{"norm_eps": 1e-06, "positions": "rope", "qk_norm": true, "attn_scale": 0.177, "tie_embeddings": true, "init": "uniform", "lr": 0.00151, "warmup_steps": 0, "decay_fraction": 0.347, "decay_shape": "linear", "train_tokens": 909300000, "dataset": "wikipedia_en"}
MLP neurons of a small language model. Each row is named by its layer, matrix (gate and up: input weights) and neuron, and shows model dimensions 32-223. Each number is 500 + 50 x the weight over its row's rms, rounded and kept within 0 to 999. Numbers have three digits each. A neuron's up and down rows have the sign that makes its largest values positive.
After each neuron's rows, "fires after" lists the tokens most often just before its 100 highest values on Wikipedia text that the model never trained on. A number after a token or word is its count.

L2.gate892:484558506575644383461515514508592551534537456555459514563524495517553532493507395634377529394497498480534564508540551514553470524552482525490471525472580556481478467558584514515489601472596512482560474443489440563518443528501494573500466512584560535505527500484461620539507484618571537429437488504460479438533488357507498432440502426476515490455543467495499482473567437567508476460536551408543518493497475444507486511422487581512520416406402434449492480397468508503494567507511447529510492468535487453501532545465557501482495429481514440496544467448529504584514523469382491475
L2.up892:450467498459539537536459526482486527493478497471414485501498498457512472475489434585474451527477531378567526551575537506510462488485542458541478488556423466451543452541571565521571485562443575487374436410405438445488532503637510572493523510634496546485489491484499575475454514608499531481471416485487482438617414453472553513466584481529438508403510461506474550471468436507488548509448509528528467616457579504648514497437445514576432525435466481512508445496513640622540505454523479506485450481495445500514517529503495523447521440515437603448476444578511565508511518405513540420
fires after: " |" 72, " the" 12

L6.gate822:502376513509483543509543499421549610450556483574525560448431482517363560478483476450485517390458577535480520502419463396565501426491516480478532448402477547475496553529479526556487457379521706496457441407425458478556533576387491539489463467507512537494493479509574491499512425514437537516536564505534600500527456470488551534464541437484498525485493548544535485537405487483492518497537503493513403527577568526518445517429433466520502558538400439506451478433442391479507445504509517478531430531501436513600533568489513502451565493486551427520493453501402488554478537558553492558
L6.up822:614396478595468528474589475459501435420602586411549520533478453595538490533504522488591524508502467407473528586470576514519533507452478448421447432509500471502581440489470400476486429509550526557471496378558570493539488588473632479420517559522541455458491511515452456486472410521486453559552546565503509572489467516467453551525524442587516486483452503523522508504527464451481563499615461520480456493482440472445518532548561462577477558475408463405493416492514473578429498514579503629464429500444535487486551464527535500546598409518524516486462444489413499390490474522541529511
fires after: " f" 23, " m" 22, " M" 14, " (" 12, " p" 10, " F" 9

L5.gate719:493541528482529532429441426509528571545604481509423558552485464541481555473503517508564496501407577498485477602500557461559576415398640575526510448481558539507461463452493524538536448503442509483473573523504474468456499485528515617551511491594545473507563518501462598553496444550483509487490440524518533497487445500507489550505452452574550522408466498556476385592519455475429455566526516520491546470508432368467605583410553447492440510550481607542522495538554500446479522578502649497528504504450551587571414492449512533550509572526591520506548476509570511501528482431502448525
L5.up719:514480467531616536516550499530494467551524499495524411540539566521554554403559489465524468485530526418488523452544560489485468575460566407536552546564510370506501531441522550553520516402499473518534449518518504481514465468437535482522492548463506435498478589478557445447537487624482485439523520569492476631474452473478515511522523402446503489429444429504502525500460411495572447398565579547526570541492374391571508559447447564499480510447497579418510509496511498509476590490553507525502494493474469503490467453559348471522434538495627463567512469454523525528495488483487519492
fires after: " |" 70, " loc" 14

L2.gate882:618525498472500565500565547476525474525497598508488428495455439478472481467421555519367591606424484520438601512424422454454475532524524478549580458466500532500408516541498404484568496509568485460448483476456401508501485480481501529456435533449525439416530515411519477501515593557551521539542547544528600478463465429493410487534492486588552485562578460502545448543419571488424542442489523490483596540559492556432476511462485403407469532451509528505502419524498538562384479495470531570482399571462503597494520546469492508438577519503529441473547393499474523468477532545531509520
L2.up882:568409525506511569459519624438413437511501549520555375530453514551564543510487551467530524492452526434428468493440481484504515500521479469436551457520497519525424407496488469489591554536539442514508509509483467547583455556462505516453419450528481442599445463614490506561484524440598483418552525502494460424329484475513524443450527439608549524522505529535464456521481508489436469458516529563442468497447520572499479545565471488469375517526476486453471515563416427515488432567439533474502484522498472450404552479472454517380603482518416455596534413487420575480458479439521525548
fires after: " P" 31, " p" 13, " U" 9, " O" 9, " an" 8, "op" 7

L5.gate569:445479508384469492522497518544513520548524537503468467520325392404447523542449456469623558500490479384469491434490432478476497479530536468532495539477503504446565492456478462515512507485581472498464458456556426525535521504499602521460559542446465519506445478569469484566570468534378510498461535473408551554466489471424584486518524548490501527588432539513486531547519445468491521465531511558528486453510455500482460470515606489526523526509542555547541584595551529505454597533493480519573459512552534479635527436508448520448580494504466587497418492531470450440456578511503575448
L5.up569:527488519515509364425567407541467493457602558477522490519496520462457516579573469487479514428502521533455489550543538606542483512469438627480431490462473479483547605520528498455434502463416549516565538494530506537504527510439538508553493523383528525568530469557476482476501489500567504493595523456546476578536530450526439486513491544433565482475555468418522486434578426559592504446514442493626509562532572546526567501509589481487505455570414464485482410535456503439511529546459484465526560586506566538549552492492518526462318516554464434605462580487518557506523452499514496466
fires after: " in" 37, "," 34, " of" 17

L3.gate14:462461589464490448476487525502438552553523523458446504435439567500553463492564520511433534546553549471471504493600525517509539544599535570533445435541464569525511431492475503535516583503472494489471619533510487535517451600530455420421497493498548529536458515518577589547449480606533511445521475590470480515505504505475553535449483495512486516514578466403492447506500477508445560591401534472616472480515458482586526459553500576544512476451491570426404564413571406568532574514484562574547555525527452502521475495535533583454520373501561545479489495541484556532565419532593530429
L3.up14:487487370486525479386428612462483500528386483515480483519475441537558491427471619508448540542532421466492486514590496474576416472484473522580434377498535504546531422489581479534502611535489531545435529532506531480548408487590571479464450516496453505452551570421521602400506492470556623456472463481503486521521472473445579494451498404530582487569486492418508470485505463510495503516447458613508363484535596508500410532472511512518456473479514505500543524505499545447417514425448483502505520424489505448582526464448418516561541470549508518533487510531514525493494469600552529490
fires after: " the" 31, " a" 15, " and" 4, " to" 4

L7.gate511:446491524570562525475512509441459478494583501493553536564464471546451536539519525398432469613533573462583559544550491477539527447496530522524559480444392501488520533567553581478490530528542545505454513465526563464482519433516570484509492396546530501604456386504534490496456392501475538601503505495535443444524459516547498490491501358503423496517522442420592540530413504546504462489452617488485577535460513448449472526537565515478614522570549462479528593579552425554520563538552528543556530473495510535500500494541514455424559451504593527479509433497495566575403455554446512486
L7.up511:541415560457384501504456588436563421544479322438465564494499463505538584553490450560467449530491541456442502470485502545492525536490398459443413501600507499541499507476499504506453553501479499509465474545542502536595468510469481503460507528527518468599481450484553488444449533603502465490615467545484513570536415548524489451435514529515516500569546521416525478505492410482611450600551414493514478498525521334498502529533462533608485520544459484508549466485565425447497587465568497480479582469554480458579469543436495532508555490418548546459319487528532516505416476514538515553
fires after: " P" 31, " p" 25, " G" 12, "P" 8, " M" 7, " m" 6

L12.gate249:544539518493451521510473454473543527525538476498488423546488485455435498508579457427532537396400481525510470422510533479480418563466537479507480505572519585508556539471474528567484538529511443501572555520447450502560544479508558631480505557494502418494485480429521487522456548497542543414446538565492532430441556549431452544510528530364523580441574462436410444535449483614483438521465570500596461450501504408483540504443410465553401371524600432545475496520532481611517489533467517520538522537493511474558573459505521567550474527500514509519563490504473437608490388533378523543
L12.up249:457491565491580611539531475489533577499487504549478496501562406372491546485495474469484459533540436399584528427532546479461431543465429430539558514475452513492519542475424525508557563490475432476481505401429563492425474448505521549433423427466459549477506502515425435607539491547599537437577462504529503466405548475443383472489575507496519404494522391456473509514408500464470388533506491513601484586516474537527528513457507558551493519485441473445484515490488527549546466500537452531501510445431530515482446471513480531518479471559422488451489487417565392456517462491496477406
fires after: "\n" 24, "–" 15, "|" 13, "-" 9, " S" 5, " |" 4

L5.gate811:494474527474570478460515478504513527565523461545474511512488508499502485550538418500559461527444470481585529576460384540463487506553530393542424573485538545519458356512464559460495456538525500484498495404504364474500520592501484536542484551501498444531508482544522393461516489543425525494575476488513432534516470565544494514416437557479537530455380623444482543582582499489461498514502476421521562641513554538517507521530470509531393452525609462446517547472460553513475475469568655549509578463572456451554510530523503499498421526530575438509554516437529491541432441503479502485
L5.up811:473436533486591495490521486498513521536471536412577474466507508492445490570458521519542472487487486565428483530506482471458566538545465524539485527527489497531524479559525471498499353418517555441396605527457468520534628551539517548426430498615573477439490486501564511469507486541541457529526582588404457599480509598489409471559432463470370492509558519430568475487543581557443437492505417441599508523482490524542457436489432492507486499549432509471451518420411462481449473523550555513441517499465540544536543541551584486512523518534499591541472570371466534496485582515542483490
fires after: " W" 25, " w" 14, "\n" 14, " m" 5

L7.gate428:425454506463525573424483516507568504448495511500469466531553414552519492521519521503485483517450515539472506449519450590478440538540550367506588611464492446552507470457476513500478526514532532585575489516497510555618512437472540552553484424510587417511497452494464476539591498485534559547565547500384526513578491448499418482562556574510554536591470505516511539521504471530490530449544569466490500496528480552447427566518508467513559585548515422570611577515393622596502489365495568539508557521496535449569523462482529535443561441522559508485402467497444532483403608547510554480
L7.up428:552476555474526454470510551518460509456451437606567484513519421524591538545480507448537466450528543464492573527392475480559615520525485468484522565471492497481562497585503517488494480424512487479538599469467488535602522454406484570622545447466539525549508483504512446433515535557520461478511440457483474522515452473404364484432560548495464457420450579532429550540473552418508493525470465525561441533518535531595446451485699532543518478511480429606510546546559468454509519549506537503460507512544506513516497495544394503440526588513486461419440455468420513438446491594503485548
fires after: " P" 21, " p" 18, " in" 10, "P" 6, " R" 6, "," 5

L6.gate329:557465539487506535542451517512461429565561553623502519649376530546437473532509464538380509492519534493491553515387423412508487515613611511501547407538484489484481493611489444457433516422508519432550464500528496484446498474597514498504419518529487496490439533474559449502436547470488471504555574510511510375528519487431518526489468475507598526585490461512642516542500500455518478476514472490471511527538499540559577574551455480430563509505470511519484493566507461461531547487570534476469545488449554465408405482447484415444478513483538515548571485393546526518463384560537460581
L6.up329:619549558427383543515490611471518452583450445507445438521526469511488559566472430561489450544475578560480530493474499563575548460567413535555513634438509479509512431333501454494437559423495439591471588485530488463547540517500475445519554523557503442530574551542574482473509520558532508512517436610521596580482505474474486447542488600514520500497530570510426512557451572516518469537481574604512473493528526430504479533507468512513481478526515586538500467503426484496432490505478447452586523481500542425462526548509539491415597436521531489477528512471583523505453541490527569405
fires after: " c" 41, " p" 18, " P" 11, " C" 10, " In" 4, "," 4

L6.gate22:555473519428457489598448502457413452564460492489475553470563469548459390485488473490538564499482545525468578544438550366556505473520572496504569435508489532555538573519345510586427479390432396469542523489597568454527524475553523553584488523462458504519495519460526551554591517491490462461579545576443512494405529483542454506465463511491577429573520463476521525453503473526466573525458587528503450510523470584489550473462444561454462542458496448489525522457544465487487539461546498440485467466443480509454513466424525479516429523534475437481457514464525485536445488496487601612
L6.up22:477497504499392420515480471486489479459472448562560519438568472545422520521468534519432501517496533446472578584455538466435495451642475494505485539525502495503530532502498510481494602531448535548471445470400587464534519433394456474478550503414467519461485537503540518538525524511460516557478484478494486528460488553396581558514574457529488393533553466497498581574424487560473503593520633509519509503442587442458489543579468489442554534398403442583425475430531478655461532597536502596456540479473575504484512501455516499473530423503510456374469516515441410369495428419419503533
fires after: " c" 21, " s" 18, " S" 16, " C" 11, "c" 6

L5.gate464:553503518552561564565500508539438475413564548492533449520428550482481530456536496513439513451428550538479549363346497397488526498478422531454512618468449556519555546499520509606450525522541592466511440457503516506477552556458506571509464437516452493537520494498514561501528510609447600453501506540505583417523505551452507489433475493501398498448486490567516450519485579480555495570445497431536501437480507513616429549466423467508504539484510513578514523423514452512505526376497432531586546506513491421567472452436439496495604469535478577475480462517529484503559559584468438441
L5.up464:473487511545506586439505442552462446416481467526531610429452506434484578454464579582504502446552438496547521590545480516501526571462446540458475541454529511532515453424522507464499413577541529508529437446509555414528457490476568466434428494403551449477530462552440491603563426459379511609510480499513567548566479463474458470437476558558447503510437516465528511413484527511560585489501400509472499552464543549479457478432512490424504470498483433480510413377501516485495427443540492537511418599473414459503510493526455447499571371488397512518498487517454472507563464465518435533
fires after: " m" 34, " M" 25, "C" 8, " C" 6, " 4" 5, " W" 5

L3.gate388:495492455476471547495597485475524432563495443567488463551473629456505511518423495541504445415466513467474444508494549577602520546513493547416405435534525519425536539515519610509512497514495619416514543555550438507483487455520509464511537522485500547463450495515449557524583459465475557540416491439442524459482559550515458564445430594457519519391522453540412609443500512434468488507502528541457476585491552523534496466442478543488560493420489622537525507462507532513485398479480490599515423542428549560515536503525421452453441507531513510480614459531400545398478516487429584515
L3.up388:471410507417525532573474583507504450492547488495453578388448413492531457413441378483542427515657486436588498597460401495498479502498574537514483458481522511538483513460537492561540484549419579553508525407460504556405475516572500469546506469465499382475512506523513518445424581530459439507497487438456496499512449552497538481421520509577522532520540512566487477456366422514572479461518422495469542512433556555554417400524444518544489399461515478463493521454447583558563534478437477398503505472556517452496481499444473387450517516435499501506494556558514461505496587478508500523
fires after: " |" 48, "." 44, ";" 5

L11.gate659:484436479537590495521535460446531469567506510495467500556502428491504515426571467605501460542564472476442494515504446468591475539563477479521558527527564623472615553534454466459433570505572464458531475473536495494514490487528531591507468478534476442466545524472409520503478470465530516443581496594472533545625547425557414438480495506542420492532502508579506586354489554537545412497515506518481579463557511517471432474541441500515522497526430523577533570481376537542504554508514529440515500507454512447390497631432566426445609582503425511491466460461364380537420545482475495529
L11.up659:613414412484490525504475568477471581488500438533416490544527420504402533456596526502465411519476432589547453532483379476505510531466522487498522517552415518501570468442497470439548487511506428447530540472468529555484569470562486517493485421540483575506547474562562449535481473446527543492426548445471550541509501639490323537478535599439462445399494523382471519531410550564494429479518526374521533522556559476474547502519568438525525469468549458452510526447556530400451485520526466549395481510460564592573445447478437516532471529490494418504435491409426565525537528462451479556
fires after: "," 17, " p" 10, " P" 9, " and" 8, "P" 6, "t" 5